Part of a small language model's weights.
Size: 16 layers, width 256, MLP 768 SwiGLU, 22M parameters.
Architecture: rotary positions, no biases in attention or MLP, untied embeddings.
Training: 312M tokens, 9507 steps.
MLP neurons of a small language model. Each row is named by its layer, matrix (gate and up: input weights) and neuron, and shows model dimensions 160-255. Each number is 128 + 32 x the weight over its row's rms, rounded and kept within 0 to 255. A neuron's up and down rows have the sign that makes its largest values positive.
After each neuron's rows, "fires after" lists the tokens most often just before its 100 highest values on Wikipedia text that the model never trained on.

L4.gate724 [162 131 167 168 164 100 113 151 125 114 145  93 111 104  92  75 132 132 176 141 130 138 146 141 118 133  78 136 140  93  62  80 116 134 116 174 112  99 134 190 136 104 121 164 121 152 118 143 125  99 137 140 169 114 116 174 120  70  97 124 155 106 183 163  86 196 143  96 117  97 188 121  95 126  99 161  83 176 157 134 100  98 160 129 176 103 111 143  79 131 169 103 187 157 107 121]
L4.up724 [ 91 192 181 118  58 134  75 185 106 129 116 141 111 147 112 121 158  68 132 204 118 178 172 143 203 156 142 130 136 116 151 110  71 128 109  74  96 115 118 141 124 151 128 151 131 156  96 119 129 124  75 151 109  89  86 147 115  93 114 143  69 170 161 171 101 152 110 146 112 118 226 130  51 102 112 124 148 145 178 149  49 157 144  45 102 101 136 138  98 131 176  89 174 100 123 132]
fires after: " |", "\n", " ", " Mont"

L9.gate446 [144 154 142  88  98 114 127  80 120 156 142 104 134 134 129 113 167  72 158  86 125  96 127 123  87 150 136 161  87  98  88  85 134  57  39 219 160 186 143 132 185 143 134 106 147 178 113 154 128  80  94 144  87 138 120 104 137 166 105 184  78  96 135 165 103 116 117 118 168 139  75 138  99 129 149 138 126 136 126 155  71 126 113 140 127 148  69 121 105 147 100  91 178 122 134 149]
L9.up446 [148 114 100 107 105  84 130 110 181 222 107 144 193 136 136 146 193 173 108 157 162 124  61  95 190  97  85 112 157 126 155 134 146 157 106 155 152 130  84  97 117 134 120  64 138 104 136 152  83 133  67 173 122 130 178 181 115 131 125  45 144  97 172  92 109 133 176 106 134 133 129 115 155 137 119 180 113 122 117 106  92 114 110 138 174  92 117 153 116  59  90 170 159  75 150 140]
fires after: ".", " kn", " |"

L8.gate140 [187  82  92 197 128 154 160  94 105  21 116 134 134  81 109 168 115 136 133  95  93 134  97 154 114 117 115 171 119 120  80 124 123 129 150 163 140 158  58 128 164 152 164 140  93 210  93 154 130  48  77 149 139 112 114  77 100 137 113 116 144 122  85  98 122 172 121  88 111 114 118 103 124 108 105 107 120 166 146 117 114  81  98 127 163 120 128 142 127 141  84 126  72 181 133  94]
L8.up140 [ 74  51 148 146 140 130  98 110 129 134 106 130  85 141  81 137  90 145 116 136 170  95 166 151 146 110 146  89 126 133 163 145  98  93 173 163 113 169 102 135 118 187 150 143  90 188 175 161 100 141 155  78 107 134 126 142 151  81 157 172  99 108 130 127 136  68 106 139 122 140  99 115 170 161 128 137 159 144 110 166 139 158 122 144  83 149 126 133 126 141 174 190 119 153 133 137]
fires after: ".", " Mc"

L12.gate130 [ 96 114  90  92 100 134 147 121 108  82 177 141 153 145 101 148 134 152 126 113 133 153 120  79 196  96  79 124 163 179  96 151 151 124 175 154 135 119 126 101 137  84 144 157 141 152 114 131 189 172 169 138 128 141 185 170  80  97 126  97 108 172 118 119  98 174  43 116  95 100 130  94 111 115 178 106 123 149 157 113 152 144 130 113 121 139  87  83 101 175  89  92 119 132 159 136]
L12.up130 [129 187 129  80 139 101  41 124 123 127 194  74 113 147 148  88 127 113 170  98 137  64 102 136 119 159 201 150 151 161 146  99 144 145 117 136 112  98  84 144 130 175 112  93 113 146 122 138 116 159 157 119 170 184 199 145 105  89 178 141 150 121 108 104  57 196 104 121 110 144 150 144 103 146  99 157 135 139 117 112 166 139 125 191 112  78 185 106 145 130 129  91 113  97 132 121]
fires after: " |", "|", " ("

L6.gate641 [149 116 168 133 167 146 135 187 100 153 140 133 181 114 127 115 146 182 109  93 118 113  78  82 104 128  94 141  89 121 178 138 101  95  90  86 181 163 119 117 185 157  98 149  87 207 141 106 119  79 172 152  94  94 104 105 149  92  78 142 156 153 144 137 110 156 143 136 171 113 114 179  98 140 125  80 146 205 103 150 103 141 171 163 175 112 143  70 157 153  90 102 131 123 157 128]
L6.up641 [179 102 154 113 126 163 178 172  79  95 112 119 144  91  95 155 106 154 161 113  80  98 118 200 128 132  97 110 163 139 169 133 135  65 129 151 158 116 155 111 131 140 102 141 114 139 125 111 156 142 133 107 137 147 114 162 138 126 185 146 152 137 124 135 182 148 124 146 128  63 152 135 138 117  64  89 184 145 132 172 146 104 135 157 127  98 156  85  89 113 140 164 107  74 114  79]
fires after: " |", ":", "aged", "′", " ("

L10.gate422 [130 143  71 135 153 122 162 142  98 143 141 211  98 140 148 162 126 211 104 101 149 102 106 130 151 128 151 112  91 136 135  72 141 172 173 133  78 209 150 172 163 166 109 112 116 131 107 177 165 130 127 160 170  87  68 115  61 104 155 113  75 133 161 170 151 189 139 101 127 116 134 148  27 142 139 130 120 209 137  99 140  73 124 187 161 111  93 164 138 115 133 170 174  87  79  82]
L10.up422 [ 98 131 154 107  95  66  79 132 124 174 130 126 138 130 114 138 134 134 195 171  88 137 107 176  95 112 158 109 123 131  84 192 102 146 104  97 155 109  83  95 103 166 174  85 125 140 113 131 149 178 128  95 139 119 171 175  84 121 140 120 131 161 155 117 114 115 132 138 191  80 181  72 129  99 160 152 162  64  96 182 131 139 161 125  50  94 106 134 153 176 117  84 149 103 124 160]
fires after: "\n", "-", " ", "%"

L4.gate358 [128  71 130 187 178  68 106 144 133 166 106 161 211  96 156 129 131  97 108 128 164  87 122 119 127 113 147 177 110 114 143 171 130 185 116  97 122 150  79 132 156 148 139 136 103 159 157  81 110  78 154 191 169  99 121  58 130 124 171 109  76 110 152  41  91 103  98 165 132 148 155 187 149  96 142 108  98 120 170 105 119 108 164 119 125 120 101  92 126 124 129 133 132  78 121 102]
L4.up358 [114 116  85  87 134  77  64 219 141  82 110 180 153 166 134  52  76 109 104 139 162 122 135 151  96  82 105 153 116  69 134 171 115 177 130 117 162  85 136 149 118 135 188 142 119 135 182 112 178 138 156 147 131 134  75  79 110 174 128 126 144 136  78 164 166 143 157 154 166 191 112  82 158  89 125  93  94 132 140  91 125 146 120 151 150 105 101 136  99 126  66 112 132 162 159 153]
fires after: " as", " As", "As", " Jal"

L13.gate470 [120  69 186 152 137  72 152 105 157 114 106 151 132  87  90  91  86 137 175 124  88  71 158 116  92 103 138 144  84  94 124 158  93 118 137 128  81 190  85 151 127 186 161 142 147 148  99  88 181 120 156 113 122 103 158 127 168 159 138  66 173 109 153  83 159 166 105 144 116 171  77 163 140  45 132 104 119 135  95 130 100  95 164 162 190 115  68 148 174 149 106 173  96 173 121 119]
L13.up470 [113  90 144 134 146 136 103 125 125 127 121 128 134 102 158 106 150 148 108  54  66 151 130 152  58 116 109 130 138 129 148 118  92 124 142  87  73 205  68 146 156 149 146 172  90 108 165 116 100  88 115 114 126 170 119  93 217 103 129 119 163  67 131 113 168 167  76 152 123 181  96 159 118 185 130 111 136 109 149  93 153 106 120 123 135 150 102 154 112 116 126 181  86 116 155 118]
fires after: ".", "-"

L11.gate676 [105 149 163 205 114  99 160 142 142 107 116 155  91 127 158 114 125  94 153 100 150 110  73 134  91  87 134 112 131  64 157  56 154 138 151 149 127 145  65 109 134 173 113 119  93 147  85 100  99 138 139  88  80 143 179 159 164 108  86 148  96 111 104 135 153 187 106 121  48 112  99 139  75  88  89  64  90 131 118 132  97  82 176 141 152 187 118 118 122 132 108 118 195 109 110 107]
L11.up676 [124 131  61 134 145 102 147 129 145 142 101 113 139 143 127 128 158 136 118 150 119 112  97  74  93 115 137 146 126  86 173 103 169 197 170 107 133 132 142 116 165 179 112 102 126 126 142 176 149 146 155  59  79  89 136 145 224 105 154 145 119 131  94 137 110 160 148 169  93 177 182 214 108 168 106  72 119  97 100 158 104 140 142 133 147 111 139 115 188 182 149 144  90 144 117  64]
fires after: " ", ".", ","

L11.gate324 [125 122 185 158  95  96 121 178 151 159 154 132 141 125  94  92  97 140 152 123 121 136  95 116 121 157 137 194 107  96 107  59 219  88 137 143 147 132  99 105 160 128 151 121 123 137  93 152 119 122  88 124 159  83 139 104  86  65 141  75 106  76  97  99 113 100 139  99 192  93 117 133 166 146 150 142 143 119 141 126 120 120 109 133 111 171 147 106 144 222  82 130 167 119 147 106]
L11.up324 [140  99 131  97 140 119 130 176 134 110 143 149 101 132  82  79 148  49 103  99 103 107 118 160 160 116 207 167  96  88 157  97 122 101 174 113 124 185 169 138 123 113  77 124 135 117 148 130 152 114 151 173 100  98 142 101  95  98 139  65  89 105 156 126 167 137 156 169 190 135 124 146 152 129 162 166 175 164 134 142  95  61  80 125 115 127 160 195  97 168 144 155 184 124 109 112]
fires after: " |", " Total", " votes", "turn", " Peak", " length"

L11.gate423 [ 98 118 154 160 174 121 123 144  96  75 119 157  91 134 124 186  93 155 128  94 107  67 140 155 117 167 148 169 133 140  90 186 144  98 116 162 124 157  65 135 180 115 147 144 118 112  88 103  99  86 103  77 108 135 101  36 116 111  90 153 135  70 180  93 177 107  42 119  98 218 210 115 119  94 166 127 119 147 151 120 131 120 122 126 132 173 107 123  89 108  45  99  50 137 121  81]
L11.up423 [164 103 106 204  75 134 129 168 154 122  64 208 126 140 119 147 142 114 127  97 147  72  91  33 168 135 153 145  90 127 151 145 170 126 150 147 150 109 190 125 114 141 180 227  85 119 165 117 110 135 107 129 176  78 160  72  62 105 153  89 175 111 157 137 130 108 139 119 200 146 130  92 184 154 114 149  97 109 126 171  94 150  97 189 125 109 110 149 141 100 140 197 108 154 118 132]
fires after: "."

L9.gate570 [133  64 102 176 146 107 129 136 124  84  93 154 139 103 161 114  66 114  61 105 141 113 155 132 136 131 207 155  73 165  67 148 179 142 144 134 109 153  55 123 174 150 131 165  74 133 116 157 130 114 171  94 159 165 153  81 132 141  25 177 139 151 103 116 108 137 128 169 112 105 106 144 129 104  94  98 142 128 137 102 150 144 127 116  95 155  81 108 154 158  75 121 127 216 168 113]
L9.up570 [173  84  94 195 171 113 118 123 159 128 164  98 149 140 129 145 160 124  85 147  93 137 110 111 124 111 167 148 140 127 186 168 128 166 135 101 124 112 103 133 114 106 121 175 118 147 130 156 165 123 101 147  83 107 100 136 136  85 107 124 163 131  92 145 118 169 161 104  56 141 189 176 145 116  83 125 141  83 129 104 158 192 173  51 100  84  91 150 144 119 144 204  96 111 120 120]
fires after: ",", " in", " to"

L4.gate337 [211 143  64 170 123 122 180 125 123 115 204 172 201 118 125 143 183 156 181 124 140 107 110 126 158 139 101 133 123 143 112 163 142 160 126 160 125 173  78  95 130 140 134 100 105 148  94  67  30 124 125  85 127 152 136 132 118 124 116 118 136  84 164 132 109  81 104 118  96 165 167 182 147 155 118 137  78 182 123 153 101  97 132 101 162 185  95  96  86  97  95 113 132 106 139  79]
L4.up337 [124  81 128 146  93 130  99 123 114 201 185 154 120 161 128 171 120  96 102  98  40 109 191 138  83 103 189 126  84  50 167 120  88 107 143 149 119 159 113 148 175 147 143  58 120 117 117 141 144 109 107 111  81  81 127 102 112 110 166 112 147 115 136 130 107 111 104 200 119 171 148 163 144 181 186 146 153  86 118 148 172 132 111 112 132 171 120 169 106 114 103 166  95  96 226 136]
fires after: " and", ",", " but", "\n", ".", " that"

L3.gate266 [131 126 130 141  76 186  79  93 151 123 183 171  92 134 163  80 133 170 155  98 174 101 169 157 166 106 110 110 116  73 158 129 130 150 175  94 121 165  80 116 139 150 168  89 124 144 160  93  97 107 167 102 165  82 188 118 114 149 114 168 173 102 153  96 101 142 106 155 119 181 124 131  94 113 109  89 119 134  99 134  75 120 117 197 141 132 131 121  99 170 144 142 121 167 208  74]
L3.up266 [107 144 124 214 143 166 105 112 124 119 152 148 134 167 110 179 197 142 157 134 181 136 117 117 159 157 104 191 172 112 121 106 132 109 138 144 159 153 132  97 158 141 134 156 128 152 145 107 102 141 106  95 129  51  60 113 149 142 140 163 147  73 156  93 110  95 155 165  90 137 124 141  91 106 119  67 137 167  86 166 101 131  84 115 145  99 117 142 125  99 106 119 107 130 159  83]
fires after: ".", "\n"

L6.gate574 [ 91 124 147 207 126 113 128 153 110 143 205 149 170 164 101 144 121 195 146 100 158 147 133  73 141 128 151 147 107 105 139  98 181 125 124 145 121 184 112 142 158 133 115 153 134 138 131 111 102 149 132 119 182 102 175  60 146 114  93 158 122 135 148 112  76 163 150 160  89 127 123 150  61 138 149 102 149 148  79 160  75 100 128 152 189  95 157 127  65 180 102 126 129  94 159 114]
L6.up574 [100 108 138 146 198 104 101 176 123 156 184 160 156 149 101 131 143  92 103  95 140 100 125  68  64 177 137  96  94  88 109 131  76 191 129 116 102 198 113 150 110  75  82 151 125 105 166  73 183 136  32  97 168 142  81 122 111 115 137 123 159 150 112  80 123 160 121 102 164 132 164 159 115 134 151 104  82  95 146 160 125 112 100 146 162 125 214  92  91 153 118 128 125 176 206 121]
fires after: " on", " On", "On", " released"

L12.gate678 [129  86 155 142 126  67 138 115 119 115 109 175 148  95  96 151 122 134 116 156 165 113 117 175 129  93  69  62 143 143 130  45 139 116 123 108 106 166 144 131 121 103  88 176  94 162 111  90 103 111 183 137 120 185 172 122 133 148 142 110  56 120 149  95 187 144 119 119 125 130  71 128  70 131 171  88 135 185 160 149  90  97 141 179 134 157  98 107  63 140  73 146 107 136 121 135]
L12.up678 [ 99 171  75 142  79 166 133 110 111 128 118  46 143 105 154 106 133 167  96 129 168 107 120 105 100 145 142 107 109 187 169  96 102 161  60 100 136 189 151 106 117  96  87 117 131 137 183 155 129 141 161  84 145 177 187 163 132 116 129  91 105 139 141 131 128 161  28 125 159 138 163 120 150 160 136 137 144 193  99 115 163 110 115 156 115 124 126 162 150 131 150 114 105 155 106 147]
fires after: " ", ")", " is", " was", " (", " |"

L9.gate379 [153  94  91  91 148 116 120  95 123 133 119 122 154 107 135 130 137 140 100 140  95 178 122 161 141 101 124 185 107 150  91 119 145 149 234  88  77 186 109 176 193 129 180 134  99 152  88 142 169 145 151 145 160 116 175  84 101 172 127 103  71  98 150  94  93 141 112 133 119 142 163 165 177 152 162 175  96 152 135 112  91 107 146 164 121 176 118  90 158 163 111  97 190 137 116  77]
L9.up379 [126 171 137 133 157 116 108 166 142 136 112 114  84 157 134 120 179 113 143 136 163 130  64 169 138  99 128 103 131 125 122 111 125 123 148 149 167 177 107 101 126 201 104 136 108 144  92  66 181 161 155 130 176 124 127 115  82 155  72 119 122 114 159 109 126 152 136  79 130  90 111 130 104  87 123 129 117 163 131 138 201 152 108 165 116 161 143 132 141 112 146 118 114 128 174 102]
fires after: " ", ")", "\n"

L13.gate629 [142  92 108 150 117 124  63 114 121 115 149 105 143 141  82 115 126  68 170 106 103 135  92  92 110 168  99 100 167  99 150 120 168  84 111 121 167 130 146 154 137 134 111 104 102 162 123 151 121 105  98 155 109 103 116  73 137 134 131 188 166 138 110 107 117 142 132 139 191 115 139 107 170 129 110 167 164  84 137 168  99 103 122 126  72 157 101 114 129 119 115 136 164 134 172 165]
L13.up629 [100 138 147 142 153 136 162 142 163  68 128 117 157  87  92 161 121 115 151 154 114 112 140 195 121 107 151 143 105 106 121 129 132 147 171 100 131 123 193  92 124 112  90 141  97 143  91 190 133 124 108  97 144 156 162 168  89  73 140 126 114 156 134 148 163 161 121 118 169 114 158 136 177 128 142 113 167 170 162 122 135 144  97 123 112 107 147 163  65 128 145 143 166 123 115 131]
fires after: " |", "|", " Peak"

L6.gate362 [137 162 122  92 100  52  95 143  63 117 194 158 146 102 105 119 116 122  87 139  84 135 118 157 135 129 122 128  65 103 101 120 172 180 159  91 148 149 163 195 104 114 151 113 108 167 159 128  87 121 193 214 140 129  96 135 110 137 191  80 109 147  90 135  61 128 148 152 148 126 105 161  99  92 167 111 105 125 142 112 121 185 109 165 125 141  96 155  73 147 131  92 183 178 130 114]
L6.up362 [ 96 158 126  76 154 127 125 114  75 156 110 121 125 139  86 152  69 187 132 138  67 120 154 121 145 116 173 111 173  72 119 144 114 173 135 102 123  51 137 119 105  89  87  56 174 155 153 147 146 137 154 114 136 135  68  95 124 129 133 125 137 186 115 152 100  69 177 128 127 179 131  91 122  74 145  69  65 144 128  81 153 112 140 140  95 142 104 117 137 142  89 185 179 157 164 120]
fires after: " United", " Czech", " El"

L4.gate167 [119 106  96 148 111  65 134 105 116 144  97 162 207 121 114 133 105 144  96 107 139 128 148 162  91 108 166 125 160 133  81 161 123 180 155  89 146 169 144  97 101 163 159 135  38 137 141 166  93 125 149 108 143  50 141 119 114 190 178 120 180 176 151 115 153 144  84 113  99 166 170 181 107 132 189  84  92 162 110 159  93 103 191 165 128  80  90  99 144 148 101 106 126  94 126  88]
L4.up167 [129 141 112 159 160  70 104 121 132 160  61 149 148 119 175  83  99  99 154  98 164 127 136 145 185  92 167 156 187 100 147 196 164 123 159 122 133 107 179  79 101 112 193  98 115 114 141 142 134 153 144 141 130 115 170 125 148 115 168  71  60 182 155 138 150 175  73 104 151 168 133 103 180 115 139 138 157 116 134 136 138 195 135  73 141 150  77  95 158 183  51  93 122  84 146 191]
fires after: " as", " As", "As"

L13.gate12 [105 109 161 149  86 133 131 107 117 174  79 120 134 116 119 134  97 167  78 104 137 101 157 157 150 109  73 120 187 123 103 119 128 148 101  84 119 133 170 119 135 161  67 135 119 152 178 139 121 118 121 144 155 133 162  93 131 157 161 124 136  64 127 131 110  63 118 124 133  71 144 153 109 154 165 179  84 190 129 147 138  76 135 125 156  97  80 108 153 160 111  53  97 119 152  79]
L13.up12 [118 109 156 147  94 132 164 197 124 153  85 176 113 127 100 140 152 194 152  94 100 166 165 179  86 146  95 153 155 117 154 123  82 148  82 135 168 207 212 125 132 112  61 150 118 130 193 135 170 140  86 103 107 150 118  86 188 196 129 146 164  67 128 160 161 116 107 122 116 117  82 146  65 126 149  93 154 123 129 107 186  90 161 161 146  81 110 134 134 178 139 131 131 112  99 134]
fires after: " |", " (", " of", " at", ":", ";"

L8.gate76 [ 66 104 116 110  62  92  87 155  85 135 162 165 153  80 142 165 116 114  84  77 109  23 134 161 191 138 113 126  78 126  87 138 207 135 128 113 107 181 128 133 157 129 135 155 121 107 127  98  97 118 165  94 125  54 107 133  71 108  91 156 100 113 126 147 186 115 123  92 139 158  98 168 120 148  93 103  68  98 139  98 157 102 108 151 154 133 117 120 136 139 145 150 151 137 154 126]
L8.up76 [ 81 142 121 102  29 175 145 143 106 148 154 110 124 119  95 120 195  60 163 142 134 109 128 116 148  99 145 160  81 137 121 125 129  89 108 117 117 191 113 167  91 123 160 127 162 110 121 109 105 108  83 128  78  54  99 169  94 108 148  76  93 190 112 101 146  90 127 115 101 144 118 110  84 133  23 112 108 118 162  95 172  96  95 100 136 132 102 122 178 142 138 176 141 109  99 129]
fires after: " United", " the", " The", "S", " States"

L3.gate278 [150  87  97 103 164 156 101  96  75 155 120 128 185 102 105 142  97 132 120  83  76 126 165 127 162 147 148 121 150 136  99 215 134 111 126  75 156 147 105 140 168 163 136 127  95 142 157 134 126 136 128 153 111 146  93  91 107 154  69 161 143 134 119 110  99 119 149 171  90 113  61 162 130 129 165 130 188 189 109 163  46 142  97 158 166 140 151 139 103 143 158 145 119 150 146 128]
L3.up278 [141 122 127 101 128 131 104  97 113 182 117 133 119 156 125 139 119 141 155 169  98 104 165 122 166 153 186 111 115 155 121 196  82 119 155 120 187 147  39 165 166 181  77 116 132 126 132 168 118 182 143 116 115 159 144 172 119 140  70 139 151 157 127  93 106 150 143 122 120 151  97 131  93 166 117 170 193 199 136 159  85 123 107 150  70 136 178  92 153  75 121 163 137 158 157  99]
fires after: " (", "\n", ".", " |"

L4.gate244 [111  93  98 142 146  89 123 127 111 111 136 169 112 119 135 164  82  84 139 110 116 106 156 113 156 141 181 134 112  73  91 138 186 196 178 120 132 108 127 140 106 120 160 157 104 173 112 114  75  80 166 136 171  86 155  85 116 116 116 157 112 116 150  88 155 170  81 161  37 108 163 167 139 119 104 155 150 210 155 106 105 139 124 108 186 184  75  86  72  97  96  89 123 130  94  86]
L4.up244 [ 82 158 191 155  57 113 129  90 183 145 134 102 137 101 169  72 169 134  82 135 104  85 116 114 131 141 155 164 154 130 205 116 178 124 174 145 182  80  93 137  83 174 138 129 141 132 194 134 110 112 132  96  90  90 131 140 126 171 191 160 106  68 154 113 127 139 120 120  95  99 120 177 146 126 116 139 136  95 168  49 123 122 109 142 160 116 158  97 157  98 138 151 138 133 126 102]
fires after: " (", ",", " and", "(", "/"

L12.gate248 [155 171 114 145 108 167 118  98 162 205 119 176 172 155 123 149 119 104 111  65 152  82 150 105 124  87 113 159 137 112 113 150 156  75  98 158 149 152 140 158 132 132 107 121 128 144  74 200 138 109 173 130 122 118 137  85 146 131 123 183 130 163 144  68  85 178 106 149  66 133 146 129 110 139 123  86 146 160  89 102  74 125 163 122 137 142 122  53  91 125 131 146 119 115 124 150]
L12.up248 [131 145 149 163 104 164 128 121 215 159 113 108 156 149 138  88 161  99  91 114 148  46 138  82 105  90  83 140 182 115 140 139 121 177  74 146 129 132  91 132 120 132 157 108 124 154 103 210 156 116 123 135 104  91 121 116 134 161 167 151 185 180 137  95 175 136 136 137 129  83 107 125 145  96 110 134 142  95 112 110 131  79 205 153 107 153 106 114  52 146 117 152 161 124 134 168]
fires after: " |"

L8.gate427 [187 143  52  98  65  69  59  82 126 120 134 148 204 149  59 140 111 150  92 122 138 153 140 135 137 118 123 206  81 127  69 111 175 140  92 156 125 133 148 187 135 147 130 165  76 136 137 114 117  76 198 122 103  33 111 153 145 143 160 117 147  95 129 144 126  73 148  95 103 111 144 125 120  99 123 159  81  95 148 137 142 122  84 172 142 149 118 103 158 139 122  92 198 145 109  86]
L8.up427 [124  96 130  98  85 157 168 125  91 123 170  92 184 100  57 154  98 130  90 138 116  74 101 110 117 139 125 105  89 135  79 138 167 174 112 157 191 112 148 114 129 110 147 165 151 122 163 122  56 118  89  99 137  68  63 150 111 141 174 121 107 148 136 125 113 100 137 169 108 166  98  55  79  82 110 135 112 105 146 163 144 140  98 110 162 122  83 127 184 135 150 115 156 113 115 141]
fires after: " the", " United"

L9.gate755 [127 181 137  99 145  82  57 129 155 198 147 132 132 115  45  60 150 188 141  97 156 162 130 142 140  92  82 120  99 132 113 176 175  99 181 119 102 140  96 136 170 122 162 137 155 129 126  89 105 101 180 157 146 109  80  73  81 174  62 124 107 136 109 115 126 123 161  85 153 203 114  98  85 148 169 127  83 164 191  96 100  81  98 168  65 171  97 102 133 128 111 108 169 113 137  68]
L9.up755 [133 176 144  46  74 116  95 105 150 188  67 124 140 117 132  28 166 146 113 140 174 182 152 154  86 109 109  94 134 123 162 103  88 114 118 135 125 132 104 105 204 158 105 126 179 112 164 155 147 103 140  80 107 163  99 136 117 130 151 153 156 186  98 172  86 147 174 121 139 147 148 131 130 118 105 153 163 123 112 140  78 110 107 107  93 139 145 188 140 125 151 139 183  95  69 120]
fires after: " |", "N"

L9.gate317 [ 33  74 136 193 152 152 112 136 122 108  36 142 155  93 112  91 134 124 108  76 162 143  98 156 123 107 119 177 133  99 130 114 174 102 138  66  90 152 140 160 117 154 152 114 117 153 124  95 164  96 155 158 115 124  95  83  73 146  96 146  96 150 106 101 130 112 135 120 151 182 119 131 183 152 119 166 109 196 180  76  83  89 124 114 127 108 127  83 101 176 103 124 210 138  94 105]
L9.up317 [176 170 131 105 101 138 123 129 127 131 135 103 154 102  73  92 103 136 108 111  97 177 164 102 136 108 113 117 147 159 136 137 182 158 131 107 152 125 142 105 149 151 122 127 141 117 138 126 125 153 133 143  58 175 127 153  81 124 152 110 129 151 122 119 111 171 160 133 190 120 120 178 141 120 139  97  88 164 111 139 120 122 164 118 139 131 101 131 109 158 109  74 172 110 124 109]
fires after: " |", " He", " was", "|", " and"

L4.gate451 [111  88 133 133  97 108 142  93  49 102  92 122 178 155 144 112 110  64 116  54 174  92 182 131 162 165 180 211 175 123 104 133 147  82 156 125 135 149 143 125 128  58 180 149  68 185 168 150  90  88 154 130 136 111 123 116 105 119 144 124 184 120 153 106 129 150 105 177 104 213 118 182 199 165 144 185 115 146 114 166 108 123 175 119 140 105 126 108 154 122 111 116  85 138 128 116]
L4.up451 [ 93 113 114 134 161  85 137 147 125  49  30 122 109 146 125 161  80  78 144 149 196 117 150  91  92  90 140 150 138 103 132  73 110 139 209 147 113 151 105 121 107 158 134 146 121 133 151 182 150 146 148 154  97 155 180 123 138 152 111 135 117 110 147 129 126 159 124 101 129 135  64 111 120 120  95 152 120 102 110 119 127 186 114 114 121 157 141 166 116 176 129 122 140  94  95  73]
fires after: ",", " as", " As"

L4.gate606 [ 98  78 132 190 130 136 124 129 107 135 155 145 139 110 109 179 113 213 137 105  98 142 154 121 126 113  74 135  88 113  98 154 145 106 106 102 113 147  77 128 190 144 133 110  94 135 150  83 131 118  97 180 177 137 131 124  64  80  87  88  84  63 161 143 143 135 154 115 110 149 156 130  45 184 134 101 116 173 155 184 105 114 131  79 143 155 107  90  96 124 115 109 137  98 213  84]
L4.up606 [ 18 144 166 205 103 131 176 132  79 185 141 132 124 141 136 156 130 110 112 109  88 127 137 143  70 141 118  67  51 119 187 118 169 146 111 143 138 148  71 155 134  83  66  96 126 154 117 138 133 158 145 104 164 159 156 168 138 103 144 102 107 148 146 162 145 112 129 117 133  68 202 170 102  97 133 126 141 111 133 151  97 123  99 149 105 137 163 101 127 164 161 167 153 124 141 197]
fires after: "\n", ".", " on", " On", "On"

L13.gate457 [108 127 189 112  79 145 146 104 114 135 136 138 125 155 127 185 115  72 124 144 161  80 105 129 214 135  92 111 128 141  95 144 102 165 116  97 144 102 118 142 138 102 157  91  98 145 130 134 179 131 158 182 111 186 112 159  74 126  91 144 118  86 136 120 114 128 138 145 121 138 121 147 161  79  96 123  61  93 188 142 166  86 137 152 149 123  33 142  51 141 111 129 117 191 147 114]
L13.up457 [157 183 111 130  90 107 140  82 101 150 159 121  95 140 114 162 148 153 189 137 129 112 111 185 175 153 127 219 139 162 145  97 145 185  88 196 182  98 107 133 139 107 144 155 124 120 103  69 145 132  79 137 101 176 137  93 113 147 200 151 151  94  97 134 116 182 113  78  92 108 123 166 120  84 171 185 115 133 167 120 154  44 188 106 148  78 135  94 148  87 128 183 100  95 134 118]
fires after: " |", "\n"

L8.gate50 [161 123 111 117  74 126  65 122 132 104 130 134 141  94  60 126 103 175  73  74  95 133  88 121 163 191 138 158  78 142 111 104 167 182 109  72 159 135  78 107  81 151 180 158 127 145 127  75 118 108 206 128 110  54 113 114 104  80 107 173 107 108  88  98 122 134  97 112  84 153 135 175  93 152 143 114 148  93 104 122  93 108 121 150 154 170  93  83 151 100 111 130 127 179 139 145]
L8.up50 [163 121 146 229 124 121 146 136 105 108 134  90 171 110 113 127 166 106 166 119 161  78  90 189 136  61 172 156  72 111 103 143 122 116 115 169 159 161 127 137 156 209  70  85 151 156  97 161 116 123 140  95 176  59  75 141 158 146 145 109 128 170 154 137 112 146 134 107 183  73 125 144 162  64  70 149  95 144 122 113 161 130 147  91  97 105 108 130  98 160 212 111 129 131 108  97]
fires after: " was", " United", ","